python train.py --n_layer=8 --d_model=576 --n_head=9 --n_kv_head=9 --head_dim=64 --d_mlp=2304 --vocab_size=50257 --activation="squared_relu" --norm="rmsnorm" --norm_place="pre" --norm_eps=1e-05 --positions="rope" --rope_base=10000.0 --rope_fraction=1.0 --qk_norm=true --attn_scale=0.129 --bias="none" --tie_embeddings=false --parallel_block=false --extras=["capped logits"] --init="uniform" --init_std_qkv=0.02 --init_std_o=0.0 --init_std_up=0.02 --init_std_down=0.0 --optimizer="adamw" --lr=0.000924 --beta1=0.9 --beta2=0.98 --weight_decay=0.058 --lr_head=0.00428 --grad_clip=1.0 --warmup_steps=205 --schedule="wsd" --decay_fraction=0.875 --decay_shape="linear" --final_lr_fraction=0.05 --batch_tokens=65536 --seq_len=1024 --doc_mask=true --train_tokens=730200000 --steps=11142 --dataset="wikipedia_en"
MLP neurons of a small language model. Each row is named by its layer, matrix (up: input weights) and neuron, and shows model dimensions 240-335. Each number is 500 + 25 x the weight over its row's rms, rounded and kept within 0 to 999. Numbers have three digits each.
A block is one neuron, or neurons of one layer that tend to fire together. Before each block is what it responds to, as a language model described it from the Wikipedia text at the highest values.

Post-name function words
L3.up129:503515499518511527459506514527532530516507495474532519492544487493512525524513513453517482540514513508488509491485483524474496476501511487507493484566490451525532490504497545490508549458483521524476507515501500528525471537527451495494501497503520518483507477537542463497482476467468514503
L3.up511:507521498506462466484528507497512482499472496482477502459498535459467501507500471554484517522504499484494488514501474518494469501462477506484482505555492539520504526452500506522535548467467526499537466529502457524519491492483490465500523480490483541530500469503492484480484489491478522501
L3.up771:511486496508492544492502481489491506497467474485481471499509495513471500549507484529526496497494474497500448482505533450497517494461458489470489495559513475520492535463463484505502522491490505497485453501480489504531505476540428471475464521497484496488494486491524495504510481531529530519
L3.up843:502531510506520507473517494464508496510470492502522503489510538518496471521514534516511508492490525505511536488534498526545516503481485497463522501550483526464513507497488500523451483512520490486477517454512486544529476492519447477518504549492494469484479540496535517498509489464540536477
L3.up1062:522489516512534504495527504500491476497489505497503492507490502520502520528522469537474484490523482496482485495486500530530515478447502476499504478508509514474514534532500514527500545488490524486473514485501489529505447503524462481545535536517473522496493477547538485482506450527504521487
L3.up1304:551517498497508482499509516486506484487479501520483496506500494520534543510516474520490458495505512494505537469520491522524498487490489511523468470573506525466539497486505516509489506503495467506535503486503514502507505460490489487544500495505529523471481455530574501539490531504527509476
L3.up1723:506466518477496501465489509504507497500503482479468484442483484465493507506501491503522515499481484496497478503522539450525452499495480494461497524555507496543500526477486518535521514513480504486507507480467489580524512499515448490459488492507527484520485513522522483485518483509496514489
L3.up1958:485488511495486491445475469501459537493497523476522465488526494476482494523511562493501476549495491527473468484509528465498459520464475480488477498534516476578549532514499495528532522496487513511487483547500512521489540489518459450496503536484541496450526534499509480498491479500490549529

Pre-verb "to" and modals
L5.up374:479510499513556469486495481526489523493500502481507527517511526506445522520470487517491475551497455478511482510483492456510501511538503484486477518489552513531503477517504448524510554470501528511536482525470496542501501490439494542534512530475461492509506509466488491460513456520503494482
L5.up532:514490451506494519475501494475471516500496507467514492522500491502474511504442483517522474520514527518511479488498497520529562511523528536475481527511485496496505538505513507516548558512494502516472484478498450510497473550486421511500490506499483482474511510498527483446518509516437511533
L5.up892:483538523495553494460490447501474477500451538453536529482451489497432521477531561555484476526501474508514505504498548488529491523490491491470526502516491483521518510465479470543530525481518532473567524479440511514501532500466475511527511514496468499512531502472523470481511463512513524501
L5.up1284:487490440494508461498502443517516526510499505515494490551521500495479515504462477540509499524485544501510494533559524455499498547495482526489456474485507531513519476579488508508538523503536480528493550528438494503482493517480509506468498523493490476492494498486532516465479469475508511516
L5.up1470:502465525528526478502451480525507509511518515465497501527509493505464516484481517559519469510543500539502477527535504473487494477493496491483512500487513514564571488498487473524475532527477509470514498480492518502483522511482485556485531502454472477503531531512507508485531470522472559482
L5.up1529:491531485525525480485489466486470568485507526466490493489478518539445536478482523546504486511511511489441485524549497494520532489498519492473495523497526496502521506528429472529537511481518499504506503517500504488533517522514469522476548492474454512485511510522504511452496461546529541463
L5.up1732:521501516552537481481463515490477489475488531480510506472525519501474500482518535496501439561504476494543511537527525441555519527532467450488504509494506459524538494504451501507552511501485539500490513449475496527506526463524488487544471463525499503466522534527546491541528489511511524432
L5.up1954:511532510535535507492457502535495556492520517448547491512509494485512514531522547470468481557515497530487477498508484480509490492514455510497526495528472524511572518510441544533514550499509484523534485496506507494537520476545454507499499489545515547510511517521562515487514508494533524494

Line-start markup tokens
L3.up20:471521523536526458460530470505482529462495496480503543493468479509539524505487505456526495503508501552512488493471517503516489532489512468509472493484506507513511498524503496526533536505486504524474526540489481492520501540529504489507506482528510491461492491513529471448481510491501503529
L3.up693:482466462496489506501489477471460518456460442474456473489503508558487502520526454527486520491482507497498507480501505546519539498496512479508471502559508492516520517484515502498547521512460527530491540485500495484511517483501505487503476528494465506512506481523504516495505506463485496485
L3.up966:543480518513546462486531481519488487453476517481538549502482462452505496512510497483463468515511452496479491487507497543509491521488534514441491542545495502536554534517473498558520504520484518524496534468508502480471518472485505506513514505546517465497508537516523519467459518510461464509
L3.up1084:489472505501509514453526437529520468489534504467508501468496506506559527511481519491517473501522502499495480445486500505535526502513474474511525437501454431495522511500499488458517527485522523494463537526470532478540507508523479495480505501487527489475528508510499482503505497479539514501
L3.up1310:538445530539500483460519482479545503453484507514498497513528503471496476516515474498495490489486443478496510482524491498468529507497514527506485527485510504536543492481465480529545553495488557533495538479494488492490505457486513513483528486484530473532503463498514473503482487459507498505
L3.up1334:499475482542529497485478503483493456453473468512473492493510487504495471523499508514506465501497504503488529514532487514479496500476539470491498447543508477516489515517517508492501528506491523493519500477492467475585480502524516500518490550497479497508505548523533490475532499526499510503
L3.up2192:543476499512504536511521486528509500471454515502534501465523467503506473504534537468474455538467427496514513495513508492516472528489522464527485540488468538532513508510467482565502495473515528545493501503512487530491493473493478487491546471510505463471497468481517528487510500486474473514
L3.up2225:544472485518506503535517481492502526491470436464514490490515477518458489507545486473495503489526474484518503512518513537530452521495514445505497533522459504479522527508486480496491514480503512521519520508495528481465479488460502476518483475522515478498514485537501471506529521489468497502

Prepositions completing verb phrases
L3.up905:531500521495478505500516491499504492478518484491522508481460507499480506519488475504502528510499468499489472496485474524521516517469509479503475493503515531503500578452470496553499519495499504483481543536512516509503482526496487500502503474497477478543512514519462480534528493472479494517
L3.up1088:509494510496476490484516463518510495503513488457466470453511461507472518507489498465513483526495500517494548464498506518523498519466528527497499470520510492514516550456509496551535536486514534528528535503495491541483449489496437503479481524496508521469507479477496461493509423493542472544
L3.up1091:490498487537538509472496514535539506493518491457486528498501488492495496519447507507494466482495508503500531474509527508492511477510536477514487480493468499531471523490472536475521484520496515483547542476514493487507463488487517509456543519498525505531477493495461483478505464523540472532
L3.up1296:479504511523500458510501522474487462464487480502480509481476445504476515492475496529497531540499506525495494501507506514450527532476501477492500489517499477512565491520541458492504476508503487493493525527484489487512508501500488521495503533509479487484516442529499495467494513518502520551
L3.up1445:493532505495478480482485468486498504474505489484509515516519486531463547519503505490478513520486504489445529529493482489502488515495439525504482508453501544500543462484473504479543528494495487507486476527478457523522536500476480504478540514495521512459515519543471480508469494493510487511
L3.up1750:473479469483498490511490506494495476489500501514494460492502510528508535520465520498498493547489526510476513503481482545497529483476495484495485490505485497481507474494510469520494474524498522539492512516556505484542508498488451531501539557496513512480492502484501516511481520496456493508
L3.up2023:546514522479505520481452451505494501510503476486461504494471480516505516503468505483498542518492555522480526502491516493487532518486503545483496512491529525495512506486509499521505542503519423495501498494448501510507472470517461540476479474484466464499534539546498437535520481506462505549
L3.up2180:494541524488495503518456459504497500494479492448463534487470496452473531549510504464484501487474519488477542472522513499488532539455466488498499493516471483486476501501478462509511517517494478506511533527480476493491503543497452523462554516460512492486512495456494500524464498502494458529

Outcome-clause prepositions
L4.up361:528475497508494526488478522486471496511472508495491503499505471489516476501533475495468488478493505510494478521556467492527502494482495543483472470543464480466539498510458548510501528522501486522485557488472520540520498467491477531483503458505487520527509545524510505455533516535510534514

Passive participle after be
L4.up1845:481521445510471505498519516502520558509494500475468498511484524452478484524484497539495535478469520507484480498544489514482485468480504513501535534534523557500532485488486517512523538450512523528520505517479504452506494491499523530511506539510492517443513520470497452475480519500524507533

Section-start table headers
L5.up95:533490462493491527469523488516507524441473504494462462517504460532480491519502476557494517491535545484500531528476507475490509507504516507500496472515493534498497528518479465488513538483516488513519513503457478511545511487460484481499474519485469473514514473497529498488476531498488549514
L5.up240:534522469500497489470506421510499484467537531506527480520486478496468477510499487504475517488533494486506508466503475529531511520511526501491508535503495556481489520483444484529543496514512514512508503488463511503509516476502486499502486505490513510540476436512509514445522515484448503454
L5.up318:497495462501520493467512494510526486529525524478497512503513534498488457501474496507531471498541547511515548471492530504519516514509515511484481464549478559459492518547497490466521516542472543489550518478472513539528528548494514547537471497500489484543496480495506532480500509500497489522
L5.up771:502502549484545518504498538496504513481530515484516514537526475479461511506555514537517516492513505522520517492499471507506536501470467529487464475478464558504495492468450461509494529500481490504511512471460527535499543491550495499500478493511499524504509519517494497526479525448487474525
L5.up864:564494498470522520486524482511499462473537489457506513515503432515478498490468463513529489497492535471512551480530508514536505510481512503546479491551501524523550548508434489484508531483473492492528516514495474490532489486472510505512462441476454511471467458516546498487504530471451530490
L5.up1871:539500531518528502488519490475503528427544479499534476522522469548488503500503483509540472478481524490553519503502520455529508540500511479495464525527473539497532505472529475515480510486504497609509479498509496490505558488462501532524537487536512497475504454463526495473520523517480519484
L5.up1983:539495486521520473500528488491494505472465478513500530537486440522477543519475507556501536514542532517546465512486470517508492517465471493502503471553518533485528500468526489542506491486547481522510494507460474501527502484501492523518472511469472501485504491505535475498473493532457531495
L5.up2217:571496471476517530495540464470460515459517466496467540486487446491521476522462464490491498511517509509505504473502516518524500460513522517534534512535493543483494560545518496520499533466520487571510481501441501506553503505498477550520503522524455505526499443518543492452508534517491497481

Table pipes, name fragments
L4.up1656:460487476495514509477513517492522512465512491453502483496471544454479485506468491477472522559488487518520519518504518495496480494454487503488503500515557491492462511493442465487510504505514543505482496481523481520514506526501525501558497477502479492535478460493551541508543469497453487474

Post-name separators
L3.up136:503529487491475518516496444518519498499508501456456500532500483491516520540497574502525539570515511534469509487482510503485454516542479542480499515518533563499466493500471492522484518493495505510514515497483472563476517478478456488488486488525483496477464514486509502502542494502531464493
L3.up636:582495491532544480505501473503545531455433456509524545451490498499510485514519522517484532518522486523493491494494499510498519477517494514500522490510464461546530499519522517505514508516533510486550511473461465481500481486499491507472479499484508500494510496524498497443510476497532501523
L3.up1160:535458475494516536514496485495486521496464496483476505486506449505490459507472493542517524546508562508497510486538542503517532469527475518475494492498486446468485534505465538497489501545490476505502503487482503478504513486493468488463510470475508470512504552506480476457480498490531500537
L3.up1247:484513513492481531491505446517446448499420492535459517474506482488517486507497484526490496549504548480539499547506473464501501507505529547493505509532543503462541512490536487528480527464544494477491439471492499518511484509500423488502515489502469478489520508499512459465521498521513509492
L3.up1353:531509481469513487488475472506479475489515545514467515476495483483473478526484516537512475502568511562483534519517476525542510502482498481491544499520504501517513512505467508534531478487458496495528520464460475491516494458506508481485539528511516490512482519501494459478529498514462505515
L3.up1536:542446495478488512546475475504514437509479500473497451425531457505516517507537529526475498522531528499447509463485471477514508470472489533499516491453487494529492490525489504526518544513528497548516557472510504478493536458525497495489489472520467474462530499529549495488499491481488500501
L3.up1671:539517534515490503512495467501508442480497513447483513474500489495517476530532557538491522538520518512512493518514523516488516514515484505476484504478510505492490435526492476494514537527542527500499537468464497488487514500497443472520538525490477496470533485505499488447512484505482490512
L3.up2290:496495508481483471473494457510498530468483516519528519498484481484489473501480546566525505505508488477485500520555527477498545502480485520480512504510498499464499534476459498467519542521505495508526482496492497537526490475509481469497503485507492474577466503499527493472519495496534531487

Verb-phrase connector slot
L3.up26:499504522547516512501467482499505536509478513525532498512492447511486489499461486526554485502529503502534492504506489491512496539475516551529525503485541535488536492481454498496529513525507486536514515519510519530468527477510497496507536480502502497513503520476488544441528483498520519475
L3.up122:503489510503514479525497469480530506492466511492486458486459508480451486505504509505489484528479528544504513492467506462497488502487512506456542478489509485524527489496469490525538523521492507524517492497477472520500501494480474472514506517494482499482558509513504496474494499481481559490
L3.up643:550498479542494509572492452480495484503547488517523490497498471505485516531460503526473508487528533494518478484477511479526498502495468530501491487491486511480516543489512506517500477494527511517483521527473462535484537493501507544511485475530458505513538482467484479491527522495506516501
L3.up1121:506502434496533449474516451494512503509456509500482509499520496522481525507428486495501500524525535523505466503481499475531539489533489518501485486525509494516531483574485528497520482460472480497537553503417520542520520495484472511479496482499502470499495518573504480465498457502520528493
L3.up1248:471514504511543470457473462496498466499458513491533505514463509519475496514532524541496491512507506530467503532506509490549528523513475482443530495498488515534506514507467482517503508511495498467586537492440516521494534517510480530501497489507533484510515515499547494453493461508503525494
L3.up1380:490516498528525495514508451520443492504518463497526524499512505492493536527481497456538500532469541493520505485513537484527486509514473500466488488489464507496516500526423476505488494474511465510516530466469509508467481496489438496470522510500509495528488485491495516451526508461503524546
L3.up1457:476526488528527493494505455516471480514503496461485542487456532454500469519470524503524484514510494539509503497512538484475484510486502466443490527505521498492521481510483480570528531468515503545515501507491497503550468532501521503494525472528514459504495490480540496479504465448516456512
L3.up1950:492541517515516535482498495473484506468482523491488505488470524459455519506458521528498511520499486492519483522503485474486502508527526493494505503497517534527534489533447469530542498482475484462493517513469498517525497488510503503524528534510492511511467527484527478493497501489471541499

Infinitive "to" before verb
L4.up2255:494516466502544495436494456544504496514498479460524517518503487505452512498493529497492493575483505489524432523500578464547514498547499507491518481503479485540522515520475470500473519492520495511529498519426506542479495468489492513512516510526457417501506495470513486475523496507477525522

End of personal name
L5.up88:540485511473529466489505441485513493503446515468501476521472515473476514515488479486502506518511517540506465452486493495492539545508516518510498508499467530540452503492507504501524573493510494526531530461480481513472518484494480499485515489488505513532484538524508499440479499509503563527
L5.up1296:508503483516504505488485524497505475508514453498473524482489482483488441531489467482509548491546536489518488498507476506504539500494486550523488477481522488474536472484480523524517541475476489513481575477445517476539517512489461504496506501471465529514509518538508511474531488486495473471
L5.up1400:534512496522504476488477469463510501498473486502513500458487495480517448494505501500485524516516522535487479537491492481511556511529515483507496496504494503546471493533449509509511553524506499522524517456450472540523511470500483517468519491492497510538524472534507500453478488515503502519
L5.up1610:552501475504501515515464506488459535502486534510459498497515491501448495504525494529525526495537536497484523488515506513480464477520496510449477507479507459508513549471471533503490553554478494503496506468491507474492547498462462525496501450515494532485512542498477484427503493476491534492
L5.up1807:523482482493504545546460508506517476533453491514484505459525479491465483505538494506521542488502503516495514535540537509519501469502532534490511492506512497515483525457439489559488533505487513530496496523503507470461515512513519540481543485539509527498547499487475508436532498508494525509
L5.up1885:515515479490498483519466448460465460524516512517457472492524458481510447508487521502495508519533533526498485501500511483520521464540486506495504501473521489497528521494493489472516550524499509480503533447449507512513508510497514486503521472464470493496507479492498489473551490520511508480
L5.up2063:542486512530518486493468479473509482487477494512475477446539468534509496482495496507476517495538522493525497485506485496505498506484490543498514458475491485521505487517443532531533519504527502467522561457514471478498490489512473500504504491489469506496529521473495494482519499498450491479
L5.up2253:550483470478480508542477492522514520518493508501483492509516474541494489480506510494505513500545493538487496520490524510500481498501487497496505524508518499517540501466459478509537545491508516494540522525460492507487513498506460502493521474539437495497477516476495482470527463506486522487

Second piece of capitalized words
L3.up65:534501498471501534506527475455486513480546490484478499498451447457519451503512520535495515537528512496489503515482527525497513521451485534472454530485471503506492509514474508518504489491500529530453500527503485486475512487529483521552489467494507474491512471513543505495506493523507508479
L3.up279:500514478524511488472522470496528448492515510502475511504505495466497516545545549530486530535500539540520495528489482504489527526460515461431505547499492510495511511515510520549552516459546456539502478461488460507512538525524503536494458462512489519515523498533554472490474464536515535491
L3.up756:531460504492497517511477470499487498478516529465482516477476520474473509548480463488482473524512464537503508506479457509468492477520516480465492507462497477526510487466484515490537534485501477524510551475502504497518492504481493550428501498493480506520518441519515446499498516523481513509
L3.up792:555508468485544483428478462524497465513518494460511479474470501489496571508477494474489476508538505545470539516483495532542476501476496475476468490480466531528537500496509506510504543525558516498551542497515491495532527499532461507525501490534461540526516474517505478523499513493485528540
L3.up1022:519465485495507530498527478520504504486524500493466484523491499478460514546506496538464471517536503496499515502545514535529488469491542517466488510520518548510486508497495509490514482525456526524494507493512496509532491520501492525483491450487516507543512439525515517501498511547500490507
L3.up1429:459506495533503521492501508463499550466505458458502506478460489452501474508480494462487521553509537534484525501498478502505470506508527534497496486454477465511497517497513490547505504489508522495467484466498514493468459541478518501450477523517491497526547468493523506498498502564529497547
L3.up1784:507513477470507484508499467503506470484528483495528469509506534485490489487498500499504536494497497503505534492502504534470503454487479509489480478530488475562488496476472519488526471480466509493519516530481512477521550520494466492507533520526454510543455450554486499474514468543505489532
L3.up1906:499500487436489516463526433499481527477522491443490516491485514501516497504492505479507524508493484496536451457482496511534524492458518522485491477565470501498479470550495488543535540492491495507530548508485475501502487501512506548521504496542478512499523490488578476505495491525497507466

Passive past participles
L5.up364:539518535518513458475446506465540525484537501448483497501459482469458473518486496489478497502533495499478495530500495469479548507512513461535548536489486525518490523495436566479509500456441509502511503533507528496511498494502497521548492539525497522531514540491457485515506501511505552543
L5.up576:495531458497495508475505435486519500494530497514529577480508492523511484514467498486525499493522468538507443544476474545472516497539523483463506489495478527559518503510457502497499555496547497495528515510482476513521468557523503480514492493452471527507469515484487490513549549492505494496
L5.up743:528526492516509459494502521496531526523492528498502517512496469465460467509492469516494512492541508517506522537522523508472537488492520511480555536499526537511530491490466499510546522478469511509523472501506545492508468493498503522558480514496492531512488489488496483482515510459472505557
L5.up821:495511483511494520477490508517527535456490515501503502488482495490505506498504499475448485484497515520523479507503477532553502529515547487482494465531490517467499492539521546467516504533510475482519495489502465508492510486525499503511468541499469526490473476545513475498514538469487493561
L5.up830:520476473488480502478464501520546476467484527495509509476488452534503484525469508505509485509528493530499500512517484498557490529512504458494503497514535510502499490500474502511565505470473488530518550499471538507512474486521480497493539507476482521494470512516527463484484481545497511556
L5.up883:507497485461490473492467477506488515470520498504499499482523471473493465526473481515521502508528494495525471534528509473479512480502531473488538504507499548507531532511509476516530521418496504510527524493489534519506513476480513507529517526509514517517488474481488479485477499504516490571
L5.up1544:492518570515505538482449433523481499478510518493502497482519537439552474539510506488498495486570471546504501508480530465480484516566511479516482505531508522490478434509517489527526506482490526525536526479461511489520497491454480464499483523471498484478474551538497514495518507536478510489
L5.up1645:509459471489506477486527496452519488482543514454533526447462520497499492521491469501453481484509501489488541524526475461446505488497541488481499505548511525512483459493529527509533495445510524525512475490489492569529497525507479478515507520550517520487470439507468500508457480496506484567

Before kinship/role nouns
L5.up325:488470508499477514499477511489490472502517471465506469504480451534514469531460485557517523494510522505460470518522508508543525471484530520485504527528483472485461511473477519507507504518502493499497504502493536494516512500508478470471488451544508555541521503482526488492520480519474528526
L5.up457:526478492512499474491493505468489500519472503502450518441495492530491477508508529517491498548470500504475521510489507475476510520525469525516535474527485505523515548529463511552510530506512499508512536492449480491530547450549454528464497525489496507463514521504557472483557524507529535518
L5.up565:509510485494510550475462477547518504504475528477495445502521519515495505490530526459498498519494473476494457492514516478485493479486501490501468482532491484543539507450493502465536537486477521485505490520506525512482506487519415507507481548513535496479521510536511462563498505481477512493
L5.up988:488522463466492496433487469520457482514474454428456500487518482550486475506504503480483474508501552538485515475521483539454509512482530513460494465502472488531490523494478491503530518490465493510493499508500545511543464497473459461513524493472511502493496533513512489475501466501506540491
L5.up1502:499501476499546513476470511476516548502480530472504475514529488452517527491500496493474469516495484534486459466476511475515524517477476482481495490509509446573486555475479503530532529476518530551476515472507534483492497467501459491494467530522502512474490518534495493481526483495517555498
L5.up1566:547487440515545539474481462524516500472486511479531468514515499475540485514512510486498523521498508538498489522507497545541483496517528506487494487523503529546562523522502486508494549495464535565512487485519537509474470471497468504505487524462452483495543516534508455484490487500498567512
L5.up1775:535459518484476540483493461551472513517509482466502446535502481531444473491539490545519524515483541537528507488545521477505496488493513492485483464527494497521497477481459512508531546489506498529512469499508540461518495450492460499524479520494480464468515533521489503478517503516450530536
L5.up2151:536503503514547512464490483511515493495466506412506508498507519501495526490513523498490495538520537513481485473494549467490508489475492485490495455518464505550540495511473530481527545480466494503505516460509511533538529498499450493496501507536504507455499513515488477500525500478507526502

Connector before named content
L5.up92:537481488530509548441505471470486505510484498467507468547476488510483483476523503510512469528482521527461554457500511521552517503449514558491538477487497504538480531508495503551458576485536517550539529512466512515495518473494473502494523522476511519476484514496506476442485444493497471538
L5.up171:528516502471521504485465474526483563525480503480520507456538470511469513503507515494501471558505524553504510489537517527541531478485445532496551503493492522467501508463491484513517534479489449535500544523485509476495550478519481519490522483504498520531533523527497498495529466473509504548
L5.up575:545495504480509527479477486495523504520495462495488505478507474534487513491488510514544528525502491563506472484511538504518496493464494532487539524503456489518510472511485531501489536516540510497492505485498533502508478517530456518467546529472481510507522497509528485500492482508468497522
L5.up1429:531500488487478519463528463476495476513478488533499529480526456467477474510530485506537484502475509525482474491540465463540534470486511519530470478525492534502503493458517538493504543546509485486530528469475489561504467500531486536443490511484470507478531475452531487475512501485481455486
L5.up1635:527504488521487469504484452510466527487506532468537485487483471448466481515507498499540523504506530533502512456523530480496471530531497534479502486509528510533477523515496540513527500485462485511484511496426486527505515503527471491443513485497482497512517499497494519460496437507542521532
L5.up1684:528522477488464455503520499447515491504490538497502468503498484466482466519488486489473509541472574501496547446484506557507491548477530497488480492545500497514528531482537518506503517494480447553486516495511486504503552450487493510479474543478503473491531493481507531454487528511518485515
L5.up2179:550475466480517504461476479476480482513509522498486465476493498466495462521511465495532495508499503522500516477491537478495500501458501513497535495517513474487493541496512516517515516496487483524489544523492522462515479484471425478476482474475521491510509500486490477456559432503524451532
L5.up2274:507524526453507463481476478511491484502516489478483562499450479483495532483525525515498508506477522520502545525501517509488510516499538501499537469525491508493486502514507527550507536516563448485502509476472485507485488494549459508506537493464531494485494474520548467505466534507524513556

Line-start list and table markers
L4.up1107:505492495475501509486527468551479508442508499533545524526490475503453471512500489541509507500519543521508514524495489492520528516498541515489503542532470542509498518558489473547488491545475456524493513495508517496505485496478503513482523480547486486510516499508563480488529485506465539516

Content-introducing connectives
L4.up505:533498522507502529480490499483494460518503494470483492492471479487461471479503493465517463515504490539488460431515525522478517502459586504485519482526476541522516556493498504540537496557515515491483555519490533518484483510541473486496502512489488554516540479471508487463522463492502470492

Passive participle after "be"
L3.up114:463495506504500472454497526489491535504471505508485487506503470505463523518486491516482503499565436503485491512523473448489529487489499501535530482478531463460538478543468528506541506508492502506512474501490500548538484513542523469500543525512458525536494491523530502483478464485516496562
L3.up688:495505510528487496483469514481493442452501448439476524472435468482515494513465489458527494518537452506523531545501492472498492480466515502484498484500495513507523511496466527579503503486502495496524507504446510458534532520474519502511477477500493519488553491510513517507511509533478502517
L3.up1211:524520528522477506481498466503486451487484469500502553480478456473492512521510494541518496507538495525513473498506538538511450482496532505494526499523497537499544523542493531492524473510490507488517467520479493482536489518471497465479506480495493498543478505505539500504451492475465460526
L3.up1612:511536491505506486487499500505491511475523518498503502480440505468495471529469480491471460501527459497501498499496479495497512470459518473509545490526534513526497501482464513558508507467491494510511495517429519492494507528512520515480481537547512518508483504476476498509529491501510496538
L3.up1687:502500502525495487455483489561478495480481485508529461501521467476480475520533486477495486483538474534547530536550482520534507503495526512486543513474527533515477552510455516524499493483471491531500515466455478541506535486534520504507488488522510468497456531508487495498521458490507495535
L3.up2084:542521517473526471520500529538495508444523469512492541498467474435491532509464503516547495495527496518498477509494473492526462486471495482478511483496542510539487518489514498518551512485515494474546492509506477496510491498473512520536500463467482508502519514522521527521509538491478529491
L3.up2171:543530503521491529475509521505470539494470457496477509462481484483514512491464519500506515513556463508503495518517480521506504498444518514504474494516527518505545466503458489531561541463508511482472468524445542448483502514504524496487515476576502517507513474449543557490542496517491516531
L3.up2255:508530488481484487462531497506493508470447465524488518503438519534521532497471492504488495506475511511478476546514479506524497473519499500483516529508510538518504464501509522519519498484463449508490522511452504486522498480493526551511512547483434483506501488464494493491509495495479446543

Second piece of opening word
L5.up121:503453511477525494452477473480474513513493504509500517519464504445445472486487489531516529481515513516509495501486501503513477466460482537499477489474509483451521472517519527530516494484490486502453495454497480474477538538563459508500521518498474495535460470480531525439531511480460517511
L5.up424:499469485481503535487516469545492436519499478496526488504479515485484496509494549494488502474490493500537490475531498505464531498532525480506499490544506478471496473476500523505498529522468519470473522495481529472508483479530446500528514512455487507502517464492508480527513466519488497499
L5.up557:467506464464519472476520472531502501542509474491463514482502538464458515508481545489503529522537504497506521489474517460478483499493489494495490501507481487481484518507483472490519541532458479499537540511496505431473523530515484472548514564478497522467451404490527499472487475483516503515
L5.up755:494483505511492528489467480480495526535553486472536505521533486479499492476498561501462509489511549504475527504466494499486489523482475443481477489527490505503470492516527537459517506518495560544483536496462524502472487506523513502544517467478495538500487448520518500515529535491505479477
L5.up903:494438519482521495480483511467531523494526496496488490523499517472525497505460520513495450513508536477505494477494505545528495511528504507482515526506537507447463491551512518489494514485504503529493554535487490470448541513500468539503540522448520526480474487451562505477496467471448521505
L5.up1607:492525431515532548518550494472473528451496489492455522490499512478534426536500519480529509500505524474517500527488502497499482487463533512449511501474531487515459482522555471498467465471510515497491515513503504463482501505501481481481483530544481509522520527487542509518466540491528487517
L5.up2078:503475471486545513535491507493506502489517471491499510493463526530506497496489531523495525491507483538502499521483513528525524491475491513481491513540496498466508516549522482505460524474506530462491501492502548490488468488512466540528509480479477528465498502472542488469485477513517501498
L5.up2250:497471499486532505480439491483483529485490492495449498482518494493468450459519542501511451556509504504514508539445527505516485436464545482460527494474501484520482472474488494501523499472508485517500554526489485491500503497508531497518487533485494518471516453536583525493479499498537516523